MLP neurons of a small language model. Each row is named by its layer, matrix (up: input weights) and neuron, and shows model dimensions 16-207. Each number is 500 + 25 x the weight over its row's rms, rounded and kept within 0 to 999. Numbers have three digits each.
After each neuron's rows, "fires on" lists the tokens most often at its 100 highest values on Wikipedia text that the model never trained on; "fires after" lists the tokens most often just before its 100 highest values on Wikipedia text that the model never trained on.

L6.up809:496508505542504520513481494487536521538515515495476479484538533518510480486494521444528500521473516506468503480485529527482503529490498517513532465522512482527507475476486550493504456489481513548529504463511468539509448491488492486499499514505535511529491487518466536488467499491499499498490488450521552500443480486522520507457519506500463504506531534455483572498476493526509519516521501551474479487530464441518546469517495527533530479469475497521479507529479505510507521460515452478517489507470497482489479494493507502484465568527508536478468500522538487532484492469483505471
fires on: ".", "1", "ay", "ity"
fires after: " No", " (", "ens", "2", " A"

L7.up680:506502490484531480458523515525561483507467469524513486515502506494469461555516492508491539504514495452499508516483531511490470462482516535459490464480459518462528457553473486525464474490500460489532491531538482491514516486502502474513477494528525512529527515518494485483524510472498485535491479496489531472530512495486494425505528458511469509507504482538527482471486502498477516487548501531518484520524505512505470488494543501541536494496513454497553481507535496456464500499494482507521536540511523499456519554474483498447496483478511518465481470488502494482414493484490472462
fires on: " |", " and", "ech"
fires after: " ", "z", "er", "ut", "ist", ","

L3.up569:478498522540512539479513489432482500499502516489494460506518499468506517543496520519489523544472508453539485484532512482516491495509460469487503503513484499510491522524501447452490474528504461495488545489545569460486508476501467507491515530465536511465492515533518450503488526485456513554484527420511517478506469520486507479483490486482496490503504494478513489494519461468515516492452525546496511511513472460494499504500478489482517502481522572499510502481491472513514501503485505476496529536502535489489481500502487515487500479496473483539475524512514476477461535492482498524
fires on: "adem", " season", "a", " class", "um"
fires after: " the", " Ac", " ass", " Se", " S", " tr"

L9.up472:518502499496498506473507532478504543530481508517534522544486482549508485480501498529490502475490512481494475463496531477504488504524522512531482504559531513473463467509520463505469511453530486489466491548461470526508446501480487505519506531504481551493494453488508500486525483503506502480494462523498513498499497496517507500421503493521531483532473507492531501519515495519467559463481483503523537504529505496488495517516507545503482499527500535503525526497437494504510462504484477505497514460450508451498503485476488537521497475495530480522518564476492519528530486477477506477
fires on: " "
fires after: " |", " the"

L3.up412:529525539488455504539497426475488472558514457501496514486482554482459494480491448505530518501498499525513483516489491521500503476462511478506501522514528493498463499487502488552482505486493530489470476490495475504478457514532502489468504462484500485517456531549504539545532469480531507512509552469525498516523544494525479453468506494515548504482498499485526500489512544512457452486518475485488490505515503518526501557493486545517539529518481509464491483478495481481486521453534440488512522491531463504480500503494496466570486514505492500488481508503488524511478452528473526530
fires on: "h", "A", "re", "ap", "he"
fires after: " st", "C", "ap", " R", " O", " be"

L10.up352:486511512497539468508509426528494499508519502478517510531521515494492527463473503520487496494489492481513530540497531496494461475527498513502510557476508487449480507527514513528463491509482462508517490448478511489510510491513506476523483490470497494494495515511453500452542538482505477522550428488478470494510511527516505486523484462493501512454465496559489442451527459503501513518521516526535514509524498476510518482491536503532499490486514502527529537518493533532519443506473531511545519489535494507493492451508467511453526520510521516505502505533488521504520500453454477512
fires on: "20", " A"
fires after: " "

L3.up341:497474516489529513555515500503499538525502485473560452468517533469487504538478526465494491522521444541491475497541501527508503543479523505491485486475527510480502503500528468494520459478495520497525513509478485507521452509501508500522505463492479511528481512514519506493473473538508496516504495515466460441471458501497463499533504495486505482466504557467524529493461498490513465442499481512458526512484527530500463486504490548497530516529499519498508527507563478541496552507510514476489503473501496526494512486498513488519529483451544533498471529456542515542494460502458522517
fires on: " the", "===", " The"
fires after: " for", ".\n\n", " |\n\n", ".", " with", " that"

L6.up283:511508464485500484487459520511475478472503487478482494500502486506490508490477459514517529510531539511500528461491502502506495515513496481472462518455505529474519539518498511487442447482489464504507509484521496485489507494548546534529476469463464497528527469502487516505471521472502487493489526448529486495458496504472550527485530530467496532499432492495534499537494544496485508444533523500475465465508508519457496521509493491544487553481491515512482527490475460547513560532520497462506499468508509502490550501520527483485531461473534495480510487485497548482523488498477553559
fires on: "ro", ".", " con", "ak", "ra", "b"
fires after: " t", "d", " was", " o", " W", " d"

L6.up868:485499494514515506501508467480479461532503519486473521487525563492550535519481508490530524471511517557527500510521510547544459524522525516496503463479480517572471466488490480522522474468489503540458480506487516469518497506497491456492482493526548483509480489502546425504491546509481455530478476486507505518494485452472486504479505504489503483496489453529485504492501506517551493503479470483520514497516531519519525483461511520468503506520522501485504478505509535446468499516512496468472553502551523508494510524520516508425466512506497494510473455524487461523531475546555466501
fires on: "y", "id", "ir", "w", "ust", "he"
fires after: "ood", " th", "or", "ig", "and", " ind"

L3.up832:509490449510468481499494487554468522511492505468517545488474569486477526451502526478499506498487442510525511503506518488503519483524512493529501504477503478490519463474504531533446522532480563472443503482504505465501525498529493496478566528500490476516512460488512459485520497519550530528491513438520471483486515492515506514490494525499496471498504515519482536560519496516484539445515493510522532494511500474503508482481484511484470519509491505483465506513480498475550468496464455433497505470503519506524475476503491514511527484497507506524531500512465500469484469517483485443
fires on: "ad", "ose", "pt", "ons", "us"
fires after: " th", "qu", "m", "as", "im"

L3.up620:498526485489521501502541499528467547496487552466490507513494589539529467489500508499546476544475506496484498510493491485494516477496503535516481496531497513528535483444450489504499442536476535471515520459479507474498461519529484527489486513538524510479511525491461499490538470465489489529501457489483512533494521525543458489479519478473498501525487518571459510461484483511490490487487515480450534504496504478492468506520511499535482469478490504477536506544534504499526485521513484494482552475491512475514468510465464530500492420493496495508490505455529530507529502492478495507
fires on: "as", "is", "the", "y", "ult", "z"
fires after: " m", " B", " se", " (", " M", "M"

L6.up306:471510497522471529504550522463505526486457497478514457550511511548551463498504517526465528470534556487504508505461503461512526530510525497487540506515496511495490508471476514509524497492461488492516533500468507483542508488506475532491503498488480529482469506486538475506497535564495452484516514494494477498525537531543518442512502517472531533459488518507551508490528493543499471496512504497446556534493540465478522492500474489475448492526492494494520509504532533480473505502505464501488516498467506506484535497507482534514506497452549473509475465531514498505466511461476518439
fires on: " ", " of", "ie", "o", "."
fires after: "born", " member", "19", " to", "en"

L6.up786:541509455447480513498489525504489539529516518527502540491515501502494468482511517503516529529507495513508501489504460500526499475517500486520526498495485479507500507546538484481518445492472514513446453486493459497539493469484530498447543468520509498504553501497490533512508524473456520457520477465458518535522499498515490520522531507478533465507539534501518472470533471537505459465540484460559486505520469501492504516518513509467489490493524500440492525511431522495501474488522445535536492481512520498502512493500529513539482444482491480510482482490491501527472458457491502501
fires on: " ", "at", "in", "19"
fires after: "born", " g", "y", " ", " G", "ick"

L6.up870:502544503507499468524524512482492518491518498448478490520521509488502455497518533456512562478520451519487510472491505482480491534486475459516524485558511519517508453525515476516522514506509488484508491500489513502471498491541469455499529512502488493500503494469514520515509494461531467477458538531518490470472528512486526468503494516474528473504470499512529509574525485486491483501508503560490474506508516515511511499497501464498530505492493466539488555493532500495506481454494542525547512490467534459495488443507516506534475511511520455505509499537485513489519532478533516463
fires on: "os", "ail", "b", "ir", "ar", "et"
fires after: "p", "us", " exp", "v", "ap", "om"

L3.up668:497518484523513521466475497482540518541518525488488541510492492501529488486428508570497533564478539485496510484481498511514495481518528531488562527425464511501474516510465483495513503460494498464495501517491532490485487502516488470501451519546486452488487507535455520498478479503525509517479509485491489506455519503537503512475494512471533517538500521545467454458472453502504510472483510484489476509480485475474518529510529480488480541506460529497444529532511507532495519482496536515518495519486485514471480499509491536482486469517525561540527455469507517539519482483508518511
fires on: "L", " Z", "al", " some", "ab", "l"
fires after: " (", " \"", "ear", " Re", " I", " Roy"

L3.up378:498507494534500499502497518534512517443490487538472517448497502476497478513451498471523489483533507536507476481507498548496500524506529492525467551523491518460544505500465440433502494507480478466505520526467505464486478479471491517532484496475493497481497512485518512444480513433499523540489473518502479482485503507518540503497505504523448496491496497512498482509468529522502541482541499493520465513525518516487463500469549522475524505479535555490482485550511539514508465503488488513505513498505520489537497529519481519497539457497471521505532488513523472469498495483487481513
fires on: "ear", "og", "ing", "pl", "et"
fires after: "y", "-y", " B", " em", "ask"

L3.up970:464468498515506524485491496489536496498470513506522449519476532462514479478493511505510500468514525509515495510499513495504484512455542478525550535538492502578500520521495489463521507482469480510520475456524533490545477507528515484497469496507496486507466457508481427496492491544466517503487552544531525482542478543537489539455476502504488501521466526483535478524507491473468511496493501471495498493517466515528499449494459524486495524498462489482567540502472479463467505521497479491466503496449463522524502533506506520489495520512513487479459469520533500514490464481477499534
fires on: "on", "ar", "and", "ir", "ast", "en"
fires after: " re", " comm", " a", " Le", " Comm", " he"

L6.up696:458536457523508546493484507505501520497511523515520501511558515524492505521516507491465475522518502510490499496471518464540509474507520488465492558493492508505502489503478451511514463497508468503513512485500514505531540509494491500509501508474532498500522467482500524548470499492526480508543473509487467534526497496511514517517496453457465524526454488513505502488512471465523517478488516465566501479488465528517552436534549499472513470497483479502479500524458488500512485489531468488479505488533502459550442492494541487469469510526474520499542471474515472468548474494552490515
fires on: "om", "'", "am", "ve", "re"
fires after: " T", "'", " \"", " G", "e"

L3.up991:521464479510507556509461503501528512511489576529511501511495527474514504523537500506467459504497527474526509502489497536490505519529473543528533532510513460503469480523546530554522477482498518496484468520493507512502505439548516522471520515474498568505475508521521477508460526482496498463475458538501526514555480484513509507503507515553491492497496508502508503478533552505534533506496454496548468466513535488496511494469493493487542488486486501462534489504488525480495486533447502437477482477447492487455468488509476483478469480481454507487481522478503475507478503483508489544
fires on: "ed", "ul", "ill", "om", "h", "ing"
fires after: " open", "in", "ig", "ed", "on", "ast"

L3.up916:509518501514528467530448467541541496509531448509522507441501540489493493538494461536507500507549479524493467468476509479478516492507497514519504499499506500458500527505510465477521484491498511500488516478511516488491535453476486494525520503515523486515490505524491489466528525487518553512483522505527481500527518495506526495487514531471527521543510534434515483500498528493462495472485494507506487487473490562501489532503460484493517505525498534446472500510434543544509524495476508465526489515497465482474472532487552493509491528506496499545531547542509472518466501540519478496
fires on: "19", "ut", "20", "il", " U", "an"
fires after: " ", " deb", " career", " Afric", " England", "ast"

L3.up601:483494479505498525505494514468499464456504514441534503510532470514513499452501506488485487506504513518528443513458489508510485512486505531531560528486512508439502506449483464528481503442522504496460544493470477482507497465517486477502474500532465470468496517486544465528497488515533488492499488503537493534503453563493516519443501491508505502531509525489516452531503472463492521505497530461491512497509473470487487571504511508550534531475557509528516464520540514478496496485497496511488538463481514504515486525484508458528483469537496525555527516505538484509461462499503490477
fires on: "v", "V", "elevision", " His", "A", "C"
fires after: ".", "l", " Bl", " t"

L3.up134:484486474508531525502520523496540515501459482495487482554481544511459481543467484498548472516487461473512508522473518478479481494458509484492477532473496512492528451474470510549499487517541520488486506514501468476493507494518524458536510516515507513475514469531525538453500517516528514502501528540499484506482496494526466530475569514437522499488514511503477491511499481489515506500514487477478509478478498486465459453525534486499452506482515503462476506509470498533520492487508521512540522521510475462516468481573505550493481481447516528511527465481449522506511516500483518524
fires on: "as", "vent", "ash", "ace", "os", "/"
fires after: " Ad", " W", " Y", " F", " T", " t"

L3.up920:516496492520494487519511458550536455495459499481494489459501530507503523496507490513460531489498500555465449516432519499478525528509515499515501511474499444506484514498471492501485483491520482512498505486491485513520520493519496519500520473483462468492515485567526503496523464474449495484507538498507533547513448532567507532516519479453493500509494497502488548528522490512528496490537475556475465530526505535475493492509498488494457496500498524517513531484488541547499498487454494470454519503516489489537436543462491515488517519493517481506492502456455486512460526507484510550
fires on: " a", "I", "if", "ig", "per", "N"
fires after: " was", " L", " l", " Z", " as", " ex"

L3.up44:474521503491467488507482517492496445507538514520493527542494498480507508497514451564466449496479521499508511527504467471500509539537484524482512501484451513493524475511478512485520491474423493514482474495491518541465553523496487513490477469489466504527496504496500499467455519483516509491535467492536502506545513499499469492490473494498511466509469510484469508479503482480542469492477511503491505475511513512513507555527523510536501545533460485486490545496498493560452546454495512492511510503524531518521502556472535460514448498554526499475480530515494457501500483453476531524
fires on: "s", "ew", " They", " was", "in", "ct"
fires after: " re", ".", " J", " him", " Re", " He"

L3.up546:523499488524527540480509505491542492515449512533476467517570506481488494508440503479516514465490472530494522504505563501459500460450537500505491542489473478508503510537447472511537526501494511468485487501440491468510510464517492528501540501462483492502476508533531488520505504435512509534498503504508476527502509524525511481512530488469497488536494468517523519475488521471519536550509459453524498477510512507501508513538497497506534495483508485531509499523481497473534505519478505477494487516462527505468465514479474477507478499517540488540493488484541493516546480479506492512
fires on: "ic", "}", "in", "au"
fires after: " Democrat", "2", "ev", "ov", "e"

L3.up886:517507503483496544473539470527502461483478506485526502513489488547513509487493482511513483519513539513454464505520511522539473484480505478471544498469482496525470484486531479501533524499499515470474476519451477480509502503490483518475476506492488494454537448508504500461480518508532490523503477482512559515524519478511468499522533451509443473491533517477486509527474478539482549531507505449511503497501486477512501505506501487529493515483535502482528483446490487484524522523493480480467476464556488498522525486494487514466465490465493520517509541436507480472453459560537501491
fires on: "l", "az", "ll", "per", "ball", "ig"
fires after: " N", "A", " g", "et", "re", " O"

L8.up644:486461521521494489477491493518523487447486494505471497474502540529495465483522480441452495500496458438536500527509507518513497484490461530484541520508492471550504500491470531510485467470515513490494492480463513500470495514497510540511450518483481566492522528489553472514501560486506530490493528513492499516484492521502499483510501510495512458508501525511512463483485477488514509458525473472492506533493501524508528457516527469530461540503474513512482482484462465520498538487476482519481510520492521482453468494504547507498487541479517520484487529449518520509478493530485526484
fires on: "0", "ou", "4", "5"
fires after: ".", " s", "iss"

L3.up424:506534523507521519514498508463504488472502521498543509516498468464482539476429487517469502476483495504548494503488507490547454529497522522466512481495526500495480488502488468530524487499495544495496492487535476534465518492495521474493494489495507477474502487488477521511477513436517449481513530446428480510514485472483495504504510507541520463475514503489504474482516502474505526502408563519423508511511488469482499527506486505475469509482524503507489470492534490471494456485504523469535516540518553534468513514518489540515494510533534503509486530518530521475516562480486519557
fires on: " m", "R", "N", "M", "m", "K"
fires after: "==", "===", " a"

L3.up98:497491478498518523531536481520507496436491538493520492516481526503507498493532496490489455567523501540504572538486489523528472479495485476528482463520478499487487516486501559528470482470486490487503526492493462492553474528510514471478477512500483515504485513512489507522492500506513466479491476495462480533525483505588459519506479465521493488494492490470551518489504467450525502504546489548523495503497528477475503480537480520479494503513441492502543532536477500478520488500467514534506513512487515508516488446532495541474537523515454529467490465484474523515485495480494521495
fires on: " a", "a", " County", " this", " North", "yl"
fires after: ",", "-", " (", " \"", " M"

L3.up696:466507504529533533481485511495434518514514515466528549513542504499507486488494530482490530503515492505498495545529496543502525506498505457496508487514486505495521545488508522496526470501493499476466461515460502482474482489471533494492491524529550483505517488526522504479511505480462510532539465474492516494532531486462479482521457479530519501468504448480531523502503491529541534482486487494532537474527464470488507488488503560454479518475474509506492498501468492510486529526528490522452497474487502510552513478469480474472490542492515526566475528510530523542499477470454460508
fires on: "=", "ong", "ight", "v", "en", "l"
fires after: "\n\n", " n", " am", " e", " H", "A"

L3.up432:483478510501483500462493506498487473527505480496551533486463523487514511481466543518538510476491504587480504469477501530518476504496489543480507496524498490450496493509467488477474491528494485537517526529505460473523468485507492564516492475469533488527486581507469503468501514511469511525497522457472505484547512545520559483477519500522489511490526528465559497509446481536534516477529481456483502501528473492499474534503505514478434472524486504479545485509506525469515518465505490529480544518506481519572486474506494485485498488465504493465495495496544485510496504493496479490
fires on: "===", "(s", "==", " early", "=", "ate"
fires after: " |\n\n", ".\n\n", "\n\n", ")\n\n", " the"

L3.up278:484513500495492498491455500499509473497465504511492468495461531510524482496485434507528526501498518487473454497546484532480512492512493516431523536498488521518469484522504515501489497521470466531511495452438501510524487523475498560507525536512503532552514520522459526487483497519549508520509518516492547460473443472502507511512506438475492513485468528535506535492515494494495520525487504469524490530547529516461524489499522484459527484448519522556472498514480452499476481526468464534492476501485480525464491525490474515499515481517495497482457486492481494503496508518536478494
fires on: "on", "ie", "ost", "ier", "urg", "ot"
fires after: " n", " sp", " l", " Sp", " N", " L"

L3.up969:494477516486545499485524550494469439504452530492517460519474460513518489551518513536511503507521484518522494495521511515498448477515519512504522513475493512477495498479512490543514497439517444477454529449512548530447506475483483500503485479509535481528496512480480471517489484446500496483468501523474491498504453544504524473519517496486486529475525503471531536471475517453516499530518511509472493492489514462521471479481469585523525500469523501530507500524496476501501474477475508528544518525505503522556482514542489489499459486533461518532498508525496477510492526527461503496
fires on: "r", "ated", "t", "ate", "C", "at"
fires after: "el", ".", " rel", " l", " cont", "oci"

L6.up148:530464490488500576465502513475546496545553505518467493534478540501469508504521481499501517508498525511484534524498487479504499456516504497508516475494473486482490541490482500542488509554474506533509513483534485512476489527509494505503465495514531543463511467509509493479477477519489466558503522467529496469514489522467516481502533488463508507498556503493518494484491477544521518501496492519465529499504530499507507496531529500507455475522476447468532516517525496528515493489499487472464483473525468520499462493511490472459519536519511509430479474487537480437530495507469529509
fires on: ".", "h", "y", "ief", "ij"
fires after: "u", " No", " Reg", " Ch", " Col", " H"

L9.up719:479494512556516522501488469469547501496489495511512445485490508514477538494510467516488466489520507519501441510520531500556462503542470486554504493529509471483490504517532551515534505472537489553522504509511497487502558472466483510485466542518509485503488507500508513483489507467485534493480486506518487455485480457469520452504479483510546495491490514487527514521501480504528490516514493510509493463478489515492470458517505502478510511524484496519461523514517472493521516520510549447483487490496456462507438469522485540522583479550501496541500523484526502512453519537491510509
fires on: " N", " ", "ate", "re", " d", "v"
fires after: " |", "andid", " de", ";", " the"

L3.up727:533499511468496468528529501492511512489472546519510486508516501514518516495518539489502492442494531488494512482511498484505509493462514446496519472501463447496513448501524546496477461454485529469475506523483489520504488468465485512470481501518509477524500535521477505513525463535459494502514485451482527502501447501560550503491487506515504528527536491533546544494541475513529539479510486527520528501514499475501531514496496438505575508521510506483527505525486482530488525518458485441522519494530493486498510523469485517472507476487447491489517501473520498494471524508517508469
fires on: "m", "s", "z", "k", "j"
fires after: "en", "/", "bum", "az", "_"

L3.up525:503489510513537491449525463537484486471513508494504507487484522473510528525513473488519490543542478507518498519508479508470513505525497496480507529503505464490490516487517482521533492482507502474470483485514507476468502493472538511495494529505539522478482483497474542508465514488495515502437467511525464480470499518498429500527495537487478474515466516505468490573535534500504503520458501536539537517513476475476563503498523507471529503519543487474452487498539499485464503495493506481496511478498478504513507463510511481474517496491517494469498506503536452512545504522493482521
fires on: "an", "ab", "he", "ro", "ra"
fires after: "at", "est", "h", "ad", "st", "it"

L6.up521:481480507491455486494533520488506528504506518500494499500506479557538474499520522516525480512484498502503481514511516497529519484480498467483511504450451520525511484473520487484507551511509524507462514467514503537484529523529471475481523531491494502500507464506532499473549520531469502462492498511511505513560507486498486514477484538518480503469495501507539496479508495552482467500491511508504520469480487504458463515494509474491468471535532505531516474524507494463503470477564469505493471470546527471508562510519539492471531526518456484580506464508498502543517465536496465540
fires on: "v", "l", "n", "ly", "ic", "wo"
fires after: "l", " the", "ü", "ther", " to", "al"

L6.up905:520467457516485500500540467459442500465514497529548505504501518517499491495487480512503486470535554545510488501470467502565491504513545510471492490485469503517483484439520470494505525467513542516508517526521464487497485520540503505504482491566484489502493532517482497494507480478475509493499509495505470515508493507530493473488486488493466464489457522553524492454493464517505531518536517444480513446537460510492513483507517500525493505541518527484523491533515465457543504480515536489480526514512488533512506457497494502480544489508449524448471514535493519495517495532517535455
fires on: ".", "N", "ad", "n", "-", "R"
fires after: "U", "0", " bro", "I", "ou", "8"

L6.up243:516513489508534507518535449491438533517490450491482465531486505491482493461484438516526488488493536481476496525481530492534531468472487523499492489519487527493555519474514506491484510483504491492505471481503519466511501505453538454499515521506527519504506507522514515486515559490516463497493487471492473529510486478510526470522526531482577511521481482543492515499468506462487481551520495511488455502464476550507510495520488493553418517531484527501516506468473500483562495484499477486524499514530503546480528482514517531510498511521468487486502437502529476489488510457492527511
fires on: "our", "y", "on", "ce", "ap", "and"
fires after: " t", "ot", " T", " ro", "or", "o"

L6.up386:496470509468448536492467501486497435454486514496526475499477459487509502514528481524478545516515545489485537545505506539527470527516509482516505488468480476466520478482503462512463548509454473484519499528520487519556511535515518480503475525499486477520516492506473505472526512492524537502502531474510491465539498560482518479518475506482483471505493526503508476495492487496484503505514462465495481505547511486532470490511467475497496477490537444501513498536503493510496484539495504493434484513532554486494558559493515507466532507482519486429459472496506534471526514523490482518
fires on: "ab", "on", "ree", "eneral", "ó", " Party"
fires after: " G", "L", " Col", " h", "|"

L6.up1004:485496519524523507486514561513478451505494506495536501529480478484531484530530462554484479501529492480509513538462469490540495469491498510473513475480493512474541517488524508522513490505519478493446542473490515503543511486530498505516492551506503536551470533501519491512552490516510556516500506499518519522547492507502501502537474491505500452522499457513487515482523496493528531510501511497505477526497468447514532468454532499490541461548495452451509483478449453520486453488514500478514502463451516457517510498533532459528528469514501514505476504514488504558480469523510482537
fires on: "en", "S", "ut", "ec", "ok", "ann"
fires after: " D", " b", " B", "D", " G"

L7.up642:518549476533503512440485498499486501518477523517516481527482502502516545532481511515518522489543476478442477516498487492500481487540507494528458552493509491501502506508518496501512491475472494511501534468490474476519483515507478475529472494501495502479529493465496526463480514530487493481494506475464531569508506518527519555496475506526513515482496536545510544459503453506475505495532482528492495498437482524449541471491497458506517522512466483468508489555479518492458469476482482496481531525539533537480419488481483496499503517501469481515514529510488543511540482539531499542
fires on: "p", "le", "c", "itt", "ph"
fires after: " comp", " l", " pro", "ur", " al"

L3.up19:527533520511510522504517500493494508496531525499466483499515449492509499475516470567521529529524484455537506502483489497475525486443483489568564465500471502505493494451485503492464481510463453492475502512495490476467464513507484520488515504518487501525486460525498510476529537454531495486433513496474495454496504503563536453520512507499472505512520509550478515517529495504505501467527507480495479493507472499462542505515492503516486545491493500468501527489475496516493494488554509511502516477534492514513463538472483508490509499480514552504519458511501519524541490501493509503
fires on: "ad", "y", "A", "ic", " At"
fires after: " M", " m", "M", " (", ",", "\n"

L7.up620:508459544495498501482500492530532503473541518488564496500516508480511528548545513547498508448507480469486517511516489498488499531468478516469494484497500476502482482512443516484462518501490451518463460469485440530538491473505471489481472449526520492480531502562473469484509510500556481486540508500494538474501541514520543503478542495508462488493458453482459471499471506494499504504500490491500535483548524518532506486511501500528474470510504517512496477537447487511502496479571483504503505486551467508454502479501512503534550529481463488497498480530497505453473513502531526477
fires on: " ", " election", " of", "ion", " |"
fires after: "\n", " reg", " general", " district", "d"

L3.up634:489457498507465525474515485458501435480517479443509503508473477535515538528475485530518444496516495503491509494464541566514525529525476563478508507535567534511470487533496505483513481484497461472539508504497480514527529520462544473428530503473512514497524493492475492472509527523490451493503499468503519482499509520518505541498533475483459501504509530435490497499508477520479506483478472535531472525510506464504492537543485502486494516450479485489504524521519505496487479516492510534499474503526474519487462491504526494520522480512461510479518498500523460500485475521511499468
fires on: "og", "u", "ub", "il", "ul", "or"
fires after: " Fl", "ig", "fl", "T", " fl", " Bl"

L6.up280:480491546480474506480499486538502478459520485482526490505488485483526514505499482481500518492530517476516485483499496524550471451522510466536505493470479495539488490475522459478511439524530548472508537484552507492464530533496514502507527471475541503550569498462518443446445515503447529511525491546507528520442459514474528511487519529494504500494538489490487495458491469532505517480475515501518497490534442491540515500492536529504519510496514542482504504546470500507456494444495509500479504470508491525494502527508553480520487477486484533477453521489503518503516472485523454477
fires on: "m", "d", "p", "l", "ro"
fires after: "y", "h", "et", "he", "hy", "es"

L10.up75:479484539487465497505501462458495509521509475478533494451477493498495503510510494508518505487508510540490490508444505539493499502494518481505494494499523475496486508525517532500483498454493475489476488525506525493499515519443452447515529517500500521508518528523501488509557471499525504507502464444525542468474514489478503512488474492466438485476453506516549559507436519511481457481517536478478521495482506539511484494506518516506462471490501482534494481498510515515501486490502546471496454472468478515524492503449509502515510501460470536505451519476508491532507498487501527527
fires on: " ", " −", " +"
fires after: " |", " of"

L3.up463:459533459501523477508484541491481537500528506474477510592539478459539458514472461503510496524548500468524468488533478529459526509507518468513508576496489544514509501463495484481480477476496519536496475505473502488495497508456508504490467466485503518519454491509455519531524464453515430421523506470526502507492461517498505506510489467496488494505496495490520500538513516483455495510526513453536497527518520471479553463529504539531514501516484489498497456531495513493487492504482489528496508488487530464537495510502517499526507494533500518515516522536498499485496447497463502530
fires on: " is", "5", "ers", "d", "t", "r"
fires after: ".", " th", "ut", " Th", "ou", " which"

L3.up729:515496510513491486534485505455460489524525520467512482444516530523500512549524510498503521461510510493505458452524526502492515490478526497477495479483521493506519502516573474538494499485496488463529515510479462529509503513497519481446520522481523483521477490466516524487493481510536509528465511513467453499489522518516514470532496496511521435483511535513517527505474518513531494489486494529509489485497552547521494502506489571491549532517491534479466502482496480512485488493511481445512509505517498517494522491520527491503497466436515499495507537498529462487488529472523542471
fires on: "b", "i", "at", "um", "re", "r"
fires after: " com", " rel", " cont", " ag", " Com", "on"